python train.py --num_key_value_heads=8 --norm="layernorm" --positions="learned" --qk_norm=false --attn_scale=0.125 --init="normal" --optimizer="muon_variant" --learning_rate=0.0114 --beta1=0.9 --schedule="wsd" --decay_fraction=0.433 --max_seq_len=1024 --max_steps=8735 --dataset="wikipedia_en"
MLP neurons of a small language model. Each row is named by its layer, matrix (up: input weights) and neuron, and shows model dimensions 80-207. Each number is 500 + 40 x the weight over its row's rms, rounded and kept within 0 to 999. Numbers have three digits each.
After each neuron's rows, "fires on" lists the tokens most often at its 100 highest values on Wikipedia text that the model never trained on.

L5.up51:491539519515496579545513539560464485549545553481483545479585449501481548548488499481531444486458471589536483464505468489479433450452487505490505566578458504475464516543476539510441559485542487526607557472440534585518548562478473541456465448531539550521499506432543555521494536484481468467521486441425564435499418505550490504506469485476516512438421486499493518480564552536490503466577
fires on: "9", "1", "4", "3", "2", "5"

L5.up244:465494484510442523521423502429439511512471483501514430495545519548495463489575468496502561466514468482468444511498557400564457539482457530558513555497577466508496472552524431564456480465471476520565483521533436477493477493458486478558602532464588490543447512565512488446527567507376424473426495522447479452442540552476510524544528507471488504556561535579512459467479509504498430415484
fires on: " in", " at", " on", ".", " (", " of"

L7.up1517:453512470420519494494519478536524505504530499523479575521413527508492556506482521531565537533504560507462525462453510517535453547527506483532506458446533480515495566546395483516453519474530550544508473504434478512509448486490488538507457459522481539497552528456499575443404552500502540548499483529506404479481586520526489463480487415460449494502539451461456513451479452505552534501520
fires on: " ", " |", " (", "201", "198"

L7.up915:507499499497487468493598473531479533600551512473470508444542481554510523502496465537559483456524465456534419604491585443465506535519454467480522458504513479474528499590493558557512477573444549472474494435489441501516487507485563506452517489512497472505504608476455478523494525453516436575507478546430532521518534502482419560529488484510462542526507527478511544459450534521515477539526
fires on: " in", ",", " by", " which", " the", " ("

L7.up1808:543502472554467452517512590427506569519514498494502463495480388462476521536460520511424506503487446460524554523565462343538588554568516529486557564498605521461486557486479560458514471491488524514536560445503505473485560508490487509445513567501456474449487533489456404475547537510553497492503515592541393547500458600542480490546494474537488488525454438544483482473513510447490503540564
fires on: " his", " as", " became", " first", " made", " published"

L7.up1837:549558520547555557520477462462571553516483529428495500567437498511575541550514494530521539519541511539448517433510499400456434521493490487538534575536556440424552504431548538552522606528528447535530510482588445524491509459451469488492463485501463530440461492522527515580466544500514481555584455433410466568459561514496453527494587497454478450416509472518467527504459481524496503415467
fires on: ",", "ed", " and", "G", " ("

L7.up231:550445496535487589532532532480526435550505568535550501449479556569495558493536484514533450511533517383463533499509410468473533543504520501511501482524565599506528565479533526462584485495549538486506520434514471468522497408478545533496558431478529526469463511387494573463463433444532477424469445566442474475543449473465437533482505503477500492518555538500497499529503498520530545458571
fires on: " in", " on", " ", " since"

L5.up337:500525434518513480515466450490471521467486492497464557472465556568564467488459463468424540516492523525513483445542407499422484591524516501455500527462482464513536413493540469512448514533515444505553490489522479492468547441451543518398507617539477491497542502528505487468537488541514465490568567425484425540534454516559489543457466524489449553479484455468453435468501578507469485550436
fires on: " in", " of", " for", " with", " at", " from"

L5.up370:445542508471415531486514485514536447438491481499517509521545459474547430471509502441476507511499504437535516564523480558522499466465549515446529508502524453498497537563518491462467515521514510515537477521443535573543531439442446501496435465415527456573480514457594558548549488514504480512531478468462516472471465574543532546473480445496506489518524499394492452521500532525556556559478
fires on: " |", ":", "1", "er", "in", " W"

L5.up1931:547544455479556489529431478468471550462529556425524518525532562437438501515457462508503521539538491525418532489500491516474469579503529523541534521550483536538534495480523479525454535492534551512478462569505525598480567426485505542486533528520509493509471541470431523531451516460438474506475495536500527541515478513491538533534549507518434624547540540461501577488441518500494517544479
fires on: " of", " at", " "

L5.up931:552491466490499507499489518438531546461513488505441436552513516433534440461506508525455568509501413548467506472515424483470508576415494418584553477495524535514551407566441475453435469520511426509530483501518443509537494456518543546500500489548522426492517517465461454497510526501537493505455514517452377418463471521524524477551526446488532457545501519488418482538496499578388512543453
fires on: " to", " in", " with", " professional", " released", " as"

L7.up1600:545526484428509505492513454512454547534422529456478481477523468527519482466468470499480469548425503537479445539471457514491550504487479536526491498490558517598522455597566496419415468410529533555567503479556479538557486406495552543541449521562470460436540553536532488533517462445520486432495509523548584514471496487465437497456518475428519499553443532540521465490461469492553517493516
fires on: " to", " and", " not"

L7.up592:427500482481479508497496489505528478539463505565483485491467491468533445488491470517519437525536525564459561504541431402510500486569513545516493412493486520498524436565506452510431510520435507498530472388502479585500462446473464456497481531524469556477464499456399547524452496553524491523497549449479461461483542577474406519544508459508546521486507473494612472549494491453469569496504
fires on: " and", ",", " or", " cut"

L7.up1776:498454481530595568533500494526541542548483495483568566508597584514539538527539477465456509561540444560454511494431519454482504499557502551509452493510568532571499443483528563431488516508443488473551574499541504494460479516465515503530499524523536502522525438492485546473540430497574507546570472379513517515470507514416489460519534512566534519482496488470407561421401582489520483463443
fires on: " and", " an", " in", " ", ","

L5.up1857:583572475458501472554459564557527454467553488422478473435538439482550487504423558471483438561521528506401461501535499516568523524506567476401557515472507520471526539497512507482490598598497483527554499489396503535549498479476509503531423500447499508563452528513488444501489485451532517437520499521506426562507458446494525544521525560440495513532458480534415500447468570491501463532498
fires on: "0", " United", "9", ":", " match"

L5.up1050:573466530494506550530511485441487496498465475512417590511494461518462469435520517489515435491500554442510552497504492538453491522501418486475509444527506542447529595584505423445488547507517552427523505539451482527510506459487443427511553531518522456509396506444502535546524438531452460504554451414454547597426520419537440475512542545414470534465509501547498510500502499529493511520457
fires on: "7", "8", "9", "6", "12"

L7.up1625:496488431623575474483516496529544491586491483546525505480497540540490467495454472570508560514421524547591520491441507542453532497508524557449517536490516491590549528476538484528462487479485480460537520477589426498414584538542504440560508552536453480501537452537576521530558546525461456489538525541509471466441561487527457502632554450507475454502491559506529517520473450479533493517506
fires on: " and", " as", " F", " or", "'"

L7.up870:494462476527485489477491415475545475537511476520493459480462487506474456527550474504507533479536559525531508505478527488487436436549485591536485497452452480469541509573439507494483491465466543492487513569512506513480506471533544460520468488502532497520487511492502581540492435444484487523557474524506478394513513507555510457563487473551500466527542448545490526505533498495479461504545
fires on: " and", "ta", " then", " or", "–"

L7.up973:474462524579469580503469489463574465541507510544508507496490528516529551567513476489439521551530494473521446472492476522561517594545508484418509448570558545548484459524523432542523505440491504481426554453470505486521510461496507597508499485501476510529540446472460536508521503480504514487518476605460510527435465455464469506552470501484545483495514472499472475525515445532462539550507
fires on: " in", " the", ":", " of"

L5.up200:491528514482482481467468487558469527580457541521539589430526618454437464529533413510513523569430512510444512479515436463526515503456523480468545436459539496566477477459478458460453563487508491509483457481546453522510438517450566511461479503523600512482445451483508464440498567471482458550457536519494476529530495460490516520489480439494516525506385558517509472586548439436475498493499
fires on: " the", " a", " ", " of", "'", " and"

L5.up720:435441477486500461479516487443508484537453501503477529455481491401458485537551536497383536483448502481437491455441501507475543510423446463469470504523482453513529515469517459479452502494400487533525531487440562487598509463541560511560498479456509472527381552542512504536514462480510529516498525578433447516521478526558473434513477544505383489581468537452501512469440455507466477413413
fires on: " at", " of", " in", " His", ";"

L7.up1404:443480520479445523527492538600469499549522502512606465506445457442522492454553541451505520594543542475470526572537461544477552523515503506538574550537517537505510462474524516505536472533494531550535589465648553470544489422512564568497502533550502438502470471548542471522504466445502482533535515513521562470501469530505531480462499539523531444426519526460540427469529536513519520480496
fires on: " and", ",", " on", " |\n", " "

L5.up1388:531555445463487435519550573551457554489510496474491508492533472424463499571446503448570526519549485532526584478487546490481538447533441492530503482547530501476525500493466513480494498499433492444532417547537543533523545515461503473527441504511465455476465475494502500537461425439483560566449555459537469524552518487519449526535484536566567515546452473496512499525505549465482515500462
fires on: " ", " |\n", " |", "|", " –"

L7.up1955:524438487548534529560503496556568511486438486486565474457482546407480464584483487457543554473490446502480441554553475458515550502539469472461521517463571516526454537539519502465528529486481438444488550468457491527517509419506475515507534470464470467492448438409503532482528612523533524557551550455511556420456550597503522561538501479511491510480483557506471484494489492506538450525498
fires on: " a", " an", " and"

L7.up1395:472467490521527505543493586499494480468427498543467549487545446482461450497467434495471515510514483439505508558555542483468523451484539540465520604484518503494538540549448468510537441494567512577523524512497474542520468478541566499522487495481482435566451513513471454509430447541456456492451542461403470470541458455521541413529467564484415488422523484441523436504450452556423487502476
fires on: " |", " ", " and"

L5.up1886:486530507443491557501489528520587494491454546526535562537506525560487464544544485521535481553458521471509504550465526471417502548573476533479467510543483476528501551482460488525581509455502554529522450420453439506450553509483528508494483475523517505460468451559512526428519560498473449462479512495493519481509555574484544460496539489442536457566443514508440484465489510476475486432555
fires on: ".", " of", "ate", " lead"

L5.up1570:450513473472474505436461518491514506530446434432471456432557511441557457547433546534538497528470512528500537475500461560472485532468531438437532501550463534518466495445432538540464511491429465542461550553478522520569448523574502555478427519443470473527530478479493508492518540547484443429498515444526535552528423468522452510474493465466531432550449516496508452517516473515504503534478
fires on: "0", "9", "8", "ik"

L5.up383:464462525490499515436450474507447543521486542448481476548460544472495508481483516463497545510451506548507499459496508466437444530514455531520490462524505483511524491604476525555525512441549550533516480493506458542534496495568433593455444467434490534484465529516483437521433499520511498539502461553452386500536429477531541521484516444500504462525503508478562546548488528511478570557567
fires on: " |", " ", " of", " that", "ia", "a"

L5.up1363:459518526458413485540495505515501416503559512490508546505523652490540539477526423490535510558552486506541456570428508570447413413530480500486466477627459549460506453504531541500518509482506471501482494464486538482500511526429551515468468455496519526429537533478483519460403519416481474450566552448478488584536546540477563574572495523517511506483557428525490510533538464510447520542516
fires on: "-", "1", "B", "L"

L5.up221:572492579447491493599487511506481484475516538481457558466535539392493431429496469439492477496485524542468598537558587491464545518458491482495534519562483480530532519467495476508504456512534537507480522540532466543473470440572459546485493451522526416517554508515451512419493458449447512486558487435462483468528506533500428521482468543489524475568558505544474488515488486418514529585508
fires on: " a", " is", ",", " by", " –", " an"

L5.up1026:502422552482438494487474529446542562478488449514441544548490447499433554513534520477492526540499429471502480457471475540504472543479567461512471475486508487482422425467489475517494461507474539472578514589556545485512530456475552434446488464554551448556521526503505462510535437504482459480462474491469477448514469547408490553477543446543504476432481494501459473482563436532432503506432
fires on: " in", " on", "202", " to", " during"

L5.up837:505515512453524497583448506508481522492452476538491587537524481513488428482496490508514546501542504558491514557530488480468468539545508455522442442485478517478529482440505560470438433504488468448450475482497571486519480473437483488440476440522497437465524515441492585550466506446512445543557502400510502540506520448479466425483464547504505510483511532562541476491479526480475524500513
fires on: " |\n", " |", ":", "8", "12"

L5.up2009:395466547538517505424527473492491466522494521571584586504491436515426495469472473484394570493464439519481478526489475537503516514540555483395513489637535467529426516496492473468499506485443523529535525567480491486483538535428499540453401489530544489531528560440463520506457504546519494427567533440445530532430470513533492450444450497539434525495459523479522520463526491477519497511516
fires on: " in", " are", " of", " were", " two", " at"

L7.up402:559486477553476470488408494465541556544542529474517540486468539523484511555491483444404485474512485502533499462505541466518577506544544538472464560478542588511474498461464520404438541450444481452576499455491500423517520481526530508495478533510546557450477451502568588516477556554514457527522484545498459441498558552544500430514500463472474502519494535523498539530500524475442511509588
fires on: " was", " as", " is", " became", " a", " =\n\n"

L5.up1011:542487501465482480547523436551488497524424503488528497510449573500484501510528499551468549494490543456540493504460501479436500496523489511511559539474506409510503408554534469473547508446539456433488470491507474403505510443506551458442499447532428520448499480435483453599479470470532458530511511422479531507490535500535569495451485432440449476511574453547398472493499496494460496504450
fires on: " of", " other", " with", " for", " on", " both"

L7.up1991:509514474504541552423514565618482483507428495539484487494461557493475555488450534551537426558493491525442510478518467500488486514525485463509535487491540567515493506579484535468513513556491549511557486427548491473456503438515544517462514515454524446538582516499488527528471505469476497618520451479465550525496467456541527531494486534479499430461537562459580480519521554521473506483475
fires on: ",", " and", " in"

L7.up542:461448520462504528505522502515490468559518568461571467405507540497486566507532488510439441446488512471473497531491458470487524489552491535542527457547511551465536463518496518493565429499527597484490487436509480539567484463488489508583534487464423481529474457458524521463448523487507397475481527525461517482449433431494441564547468448487494454487551573488576460503527505450544510523543
fires on: " on", " ", ":", " in"

L5.up698:511524534510530524521503445445528491533502536465504592454475432579447384521461482485529557449504506524442483509529480531476476478574491510454504531572471508467525535465438484534485545530437442448522499513496494585532497478447558538571471511553520519567479479470517535531483488447475554538552545488459507511487540526475485543540461518444520518467523494510484457418440505536539493568477
fires on: " in", " not", ",", " to", " at", " on"

L7.up11:498483536528493517513483528525490527517473464496461508497576506513455488374528402445531470442446521487531479461513512463511474560493615442589462484508497511498511500456511496454467461470502489489458548505497478379443490431451575488510524492508572505541534516484488508466441463531427499411473496491510504440518511535485511514527438466484459472528528440517513494441512548419534496479511
fires on: " is", " as", ":", " are", " than", " a"

L5.up10:488458558440536566471518469467483504487503516532487488479549470510543407497507436504532511488510482442505545497554520505504447461514518470434505448550523510488540452527512523491523473496515504521538484529497524495527510444390460518463528559485532529484484472449489485489512501514476516508454538442518454470557458514461486431492483496408508586454529476445520514436470524628496523491507
fires on: " |"

L5.up1989:526454476504531533558484492496537558430568506529417421395588508450433484451574458464561575461492525509467424479491490419442525514509549542570511476562476492510503525537487537496467457485487495469499583518498471472476457483519512501536526461490550522552564529530493552456526486539485490509455462504524582482496490438480592473548527510488539479478519534545482459489497526519504533504548
fires on: " at", " for", " a", " through", " in", " to"

L7.up1806:534433574549452558524509486511524524471462505451540535484540503392507452519502464502531493497503499497463485471423564481499523508494597447519500463420536580454481571532414533497485429481497468526542511510583435560508483461488532516509457445481564470441504522574516487470461528491451525431543488485499481466474558564502512442570530427468444468506525569507449451529506532465535497488484
fires on: " and", ")", " ", "-", "y", " or"

L5.up64:442545539499566525494525516558508544498479519431495409478508499448473475526461509451522488463503492461521492519567446546425467452484497505537564549477521528591377461513516511526503433488483479464539508577437546508500580411536504455494444544504546517490502447542503513560438542458616429540464536584450501490496418497530478482460521485471498500467471486531514481487478478509516481501477
fires on: " and", "2", "202", "0", " but"

L5.up745:503441487479546511548497450484502546535518454599529538504502547478415529517558455588576489435468475541571558455524570532481498543493524423537564545542521526458501546537453491472453462435466574481566574544521417415478543456493545458458554519589442532537567545589558528591449469497479437528537499518488587473534448507481452473543520442513441402550504513515535435407452489606471519519507
fires on: " in", " and", " (", " on"

L5.up1205:509550473483460497484465494508481496489474498570500475501490516515521534601522522468475467538452466513427515478525489454496507535577544601558544539553479511496495412462468490497609463443480487546436542518450537524455464546437543429494501468550532535463499513476489446471512482458508446444460491486448548459551590475497483514520564406473443490567493519456464490524473491558479498511507
fires on: " of", "ed", ".", "ing"

L7.up283:539457525460529518485508475424504541520538496422478484517481487567544464490475442434498512532424572492498521466480542557462561553484480566428560515519497565572491528533403444509523419515539486491523463470570487531500520551443475522482470573401520471498552422533481516500466591527443465467459483558524511539486470508579445494485454410477484492511504434524460539445584455507517579487507
fires on: " of", " to", " on", " for", " in", " N"

L7.up1387:537523457548535463568551490473482541497511531462549456424470408472529554539484416557552520501529491475516558555510503428458548508504513468476421473494509480464504506555415520503501445469455424528504469406471506558483439488525574518471473459518484436471498486413477455487528502453504443510514511457496484492497521548575491425520509489455414525471533525514503487490472460471541430595494
fires on: " an", " and", " the", ",", " or", " in"

L7.up1799:491540471453462579485420507508474513546420448499470534575529548456403553466476497594469495517526510489527569460553467431531527492474511583527514479491549482460536524512449528528485482495509470514553469474481459560496472491480527508480424503452521436533480473484384589613561504546506522477535619493500470455482492473566471496460476539572504501460493462507507520452503482510467506488490
fires on: ",", " and", " or", " |"

L7.up696:553521501553507521443450537481511540478454492565559509506446574515519549428476555487524459516470509546484455538478536476563518470560465571459525484500513542531460504503498489378496555495448504472496453518568455495548477455515494516491505588497473524390513480523442453422495514575434476473470500510508548507537439360473498512561527447490485496512561509536497505508524596549572503490514
fires on: " a", ",", " of", " to", " and", ")"

L5.up1988:553505469500538529497531496505459443508525581522503455481492490536497518547553488546547505576453450488520490467421563464464484579478553483501557523454499444466506475582471549500542529473469494483506506502403511483495574490520478551531516453505481474472462462522499570452483603389479479514436522470485523521512546598462475431534497455453462458563570481432462517544506499535449532505552
fires on: " |", " of", " ", "il", "',"

L5.up16:546478494516502482564539576498470524471485475449499499505482439467524502507568421493476523473463500550527552514468453536489504521515409487588508484499517553574516553414541519504497445419496583545534457504510516475526544554496533547494515466491534559568447499506467526529515502425506542458501525453517576404546534567519496472562523509544444500474501475518464619467421438503509498416464
fires on: "-", "\n", ")\n", "\n\n", " ", ";\n"

L5.up1436:522460490451535542393530435486451518508507596478550481527504473455516550519534566483489484462607518550464547519502457544483564502567497538500563528531451523438434472452463521419522546468512470579461484494545537454464540452531506515485393477564478446601437515474516487419519466427482435434511478494489502493490515465510497426537474453476510552474494485484539560519556506493545594580518
fires on: " (", " played", " of", "th", " which", " are"

L5.up1708:490455505432505525531464461513556549497484509449532532493505566508440556488601590531455459520435519506466489492532434473473439552523559593592504517490527479500552572524529511459545502406476525485469514519550511499508523505472463554543444494516471511432421527433494552509531503481537457511592499470485501543502497463534467490552448587495514494518505518578573467547570477504470589534439
fires on: "202", " by", "200", "201"

L7.up429:512531476514481451549460525503551503542535439465512510492468566519502482502514489532529502489439567450473511414490477478516507553484547525537574552523479484507494469555547516477499466450521477502515529497547489478476549461518523557509458458493473475567439506530505508532547456417521507511531450497449578550586528428541527531477470443430513520552481557548507466497491432493511554498549
fires on: " to", " (", " in", " from", ":"

L7.up237:509469468590503501502503513594512505481518429489460424572504546452562599496516545526518411439461516486454486586569530438492499544462445465532511455496495505547535466503544503548536495512514530453505477406515508469438504469471441547466505537447518554521449549462503436508475572511524436595452497515468493474460538546486436501450499479487555526477523532473538514536528553488524542490479
fires on: " and", ",", " a", " who", " is", " which"

L7.up1973:496475448484558605511484535495512538462502572515521509545519497470528540482512582491471517530475556521512512495453452479530471487471537432540525476570416479546486359452491507489528480467461529530477444555528499517536515487469466523548495460553523523413533495485563449512492515501481501515536503493521498545540469515489493517520486435545569403552515442417525422517534535534530454464550
fires on: " ", ")", " O", ",", " Tri"

L7.up1338:465422542495511510543517530518478532483483447484554495469480474492496530506549521495418480578450491518509544464476486515453519531474436477495516500578461557476455575552560517435477503512528486449517531488438463509480529442499461408471507485517540465456451465519520589458502523557482462467515472518548454512550490490549532651521504497527465430428465532474488500528549545502532483444501
fires on: "1", ".", "2", "y", "ial", " in"

L7.up1185:491523511525509486519429450523442458521459472423487551434469549470507548496448504443535457557519541444501461454496477474582500524508512573506500561540543433434521540459531511502454507476524530562471505505498427562505460486500534468494468467465543423511528488529475495532519500458434517516561495474473520479577464518481500457504426493521525498456474471458494453455549447514504553581535
fires on: " in", ",", " and", " as", " via", " known"

L7.up1101:552523540502439492488451564528527474480477498495514521483560492593557430534498445464477525467485544507543496503466511500426500502473494486470517563542503473431457466532520493480501481541513508497541488472530473530506539540604527464474498448434531505418486501488476557504453429493470444561453546479524450442557478554542455467461495552529489506535501438413571522471559504505457516456525
fires on: ",", " %", " to", " positions", " chart", " |"

L7.up135:541458389493489546476460559515456462551511434493522602439472529481499486476488523450493525495474540511559464423444467440429541445565484498436403491488520494488538520497559477514487492521586524473466534496523475449529535412552537451450494434499480508549518557465502490507504533481566529539512597475451592456515447539504504500493464484500449485481477530551508485490489513504502477573524
fires on: " and", "-", " ", "/", " matches"

L7.up911:523462468460517595522434480472501522445481435498536501477441538496531419484517456472475575470487477499479458484457442455514495597542460556480518498534505514516468548490578518404502533578469423583527573569518493485489520493493468542482525541485448501523557517489492468461476479519520489507444555468529514562515534534467541478535502560480555481514509447511475518499433469541523435482524
fires on: ".", " and", " of", " or", " also"

L7.up414:503470519549536513485466503524458511431495503490535468501506528539500539438523537533478469478482469579522520510529404492477543508548493482538471462502515537512484550554490429454439489445476532527485486505566547539565543519460475481558522485580498482420459511529491544520546465500535444469494480436517535591534491480592470528493512510438424542521547558527520465466460452460444490505487
fires on: "0", " to", " the", "2", " Al"

L5.up371:525515520522456439485487418463438518511468509524512522484551563540475501523453478480517521495504502506431512483511497540512431578458559534490511461526464526546460421550477510512462528510487517563520490541489424546472530450458481519524549483553511440482504436565494490502463563454462485536492551441547530508510510596553444482480453459506495505590484527458535551440496454480539552457505
fires on: " of", " and", " |"

L5.up588:545486483482505556456536572494527530465561556428512497529504544540506478450545418603474526488523535492498518481496488544550436475556498488452586499468536520522514506467484425583532451487472535537508417449494525454516501430462507425429507484500536535500507478510520509508500474464454558557503506504523503540543436551516506417550525487520441545523558492428450510457427442488545491453494
fires on: "-", "\n\n", "\n", ";\n", ")\n\n"

L5.up303:497504471476504492486481469558445459514490521563455506463498468479440556477437476502473603487498544507445454537507578467427557471506472484485452511463552478555563548551487495493462516453496491542521465501521430471500466503551413563504531508518541501518444512489416566491487434500513506505512467513518510543469552457496504529532514496567419516448532506561475563498446504474496492481563
fires on: ":", ",", " and", " My", " of"

L7.up1168:477502542447442498567513464515560478527443565494534520447477537530446539523519537500506451428543515504437509542465503455452458525534448516444548445513587556534530482471543483508646446525548549475470498455496479510501481467427547517567550438488440522579486435489489519435509465511538481505539481506505488507493437508452433551499439462550520521440540547479561432458559489425544572466497
fires on: " ", " in", " was"

L7.up426:532476484533508445505443572517487453529505480526527542450465524553543456491486507487531515507499497511495525504441523498474556494489537525497480524614563561520603501514549462538496473468562555500543482450459486547439517423511471512525504477489518473477516508539480545500500508490451442504530524488462524488453546490439478437502387513550504487517525450520609501459459489463506539544498
fires on: " and", ",", ".\n", "\n", " by", ";"

L5.up509:529509441461507527432458554488538558493475470478453495492452460515491487466543575517514464492434462457553485448478508427472495527452593487585494447540540513536479563561472512479512474466449549535537464560591449474505509506481495485497518465534530461544433436514495456456496459583508550420471469418521523491450505454459512503410472521437482519555478499504471471556544499511489592500499
fires on: " to", " in", " for", " by", " be"

L5.up796:456488510467481455447456564494502528469564513560533559500480567455474509488520493494377558507510470462438437480503488447489513571543468507506473473525489493517460455447509465468446594497463515562518506576518372524493539579471531471538578495580471524474490534539442432485584470543489462504514481447454479490506562473518475487509493537582491486538506498520547391511415560577457469491555
fires on: " in", " of", " De", " de", "a", " over"

L5.up440:544520459504470463460516440572581509458519436431500448481445507504434502483471496576443525515510492549500450480438483486489447503463449466566510538437502517510441446494531480497482548502527496586554486475523570490526438490455588522508445485511538441516493404566471436518534402457565470566498514480474562533546495540520475497450473467456521548478442562601535500455530475474517457470470
fires on: " to", " by"

L5.up673:506421541514508521453494444514537460509486501528506477473484508504462467499516476520550489484467552508557486543519461509510478534534509565497518524428519552515494513448475551512463464488494458475508473463505479466462500429403509544508527504467517507577497444518465426462477513468579603425523504468530430538561476463503438519515418448489472467519530484543477520517509519532559544519520
fires on: " |", " for", " "

L5.up1057:587508475562488540485436478529528517511486505509447521519531540491504575512517428488521456484471507465452486534540541588560576544518482420533447503489468481525440513546589488555535564556506485565475470514608515471519531504471503606475477503473505475546470473579464504460479455587560471468464453460486497558485439521484438524493468487444480491404499495559527482530477401471539458504460
fires on: " to", " in", " has", " \""

L7.up316:541441519516546529460459496574491534528516562458435462566503470507557454464490537508473487488398469555455533455496524519529487513511496410572515500497434520463556462587517564475565540477491465521468445494473533565474511506469497530490454441487414551537462524500480381431471477507566466559469470461509575493445563526526474509600505458474527588442492462540480447454546527501423431451467
fires on: "-", ",", " Sh"

L5.up355:527438518476548522523494440522571486480463495434526500539477551557504467492498500490455517446525554495489535465465474495501426518550501562495476548576500491569545522524535469491554461448448480539496495481459523477513479449423540468463490467486527592482573447534450483444501538515457502502496476492514554606498533522493535477557526519520484530485443488518551584545550585602472498507543
fires on: "ed", ")", "ing", " at", " |"

L7.up246:587504519497535483552527569497494518475490459521493480557517485532582468554440509518483554475461536486546540480486474475495507481451438521543502507569493421480417524520584462411450569481561487452569502515558542537515504537411534449475489556561569488449495489483490568517510461439459543544517410532477468469470536532467496565446511484484547499566552528479526518388592466537500548526539
fires on: ",", " to", "ly", "."

L7.up328:503481476498557468495494510471515534521494565468500447471499488500497515399491543499470520479418543480460452516529475447480508416494522496636465478492520490471581441539506565512655528500523484467449525454481476514503503485546487492443494562478472494475489513487519486506463458466493534548482468550483465464485512546492499491514484420425443522498485493482517517528491485517568540553500
fires on: ",", " T", " (", " D", "-"

L7.up638:534483540496500514397474491526499491504486475474588529487501489527443532518477478566440495526431490553437533439509500494478435560442520468484537524514550513614562440438503441437475501472508538521537469480504534424546448537422503494479492491479468569571520475528569531538482497492515494564537495534552500539522462533476475527464471451572469438471576492447458484523466550454528391509516
fires on: ",", " ", "),", " and", "-", "1"

L7.up53:421525508420477549533482472485454515548471501425433502481481512499512473501505491482480524457517448471465531567443469482480503534540466467524479496485546571485496482563458448535550457488516501531513457528443455421471503476501455434502506508515477484566498532513486476435514540550514540438448509552532567549521487445497498588511478510521450581473533495501451471547493502466487475567544
fires on: " in", " of", "|", ":", " with"

L7.up1441:530527491525485488535508490529486537563511535492526530437473534493537548507459460542438500488486557461439486403504491476510501458493458459503451472470528482528541585570497528456480514450466456565469453506492477583446494433495515514587441598537500430535478503523435513500548498515484525494473552498481522472475527525475517472518515483551561530411485490475547430492457509468526504541500
fires on: ",", " and", " in", " (", " "

L5.up916:469474566528483522505481460478519520485505451545509506556528568416468647482601473521490571532524505454609482415526487570507556489494501530522527563489456421537461461522520498579438513492479471512522519462505490509602492480541516423457556530534478478477465458474504484581543524515473517527530507506486479509467497460571478513474451499523521488520477516556488459519497399449478439510518
fires on: " of", " on", " at", " home", " loan", " ins"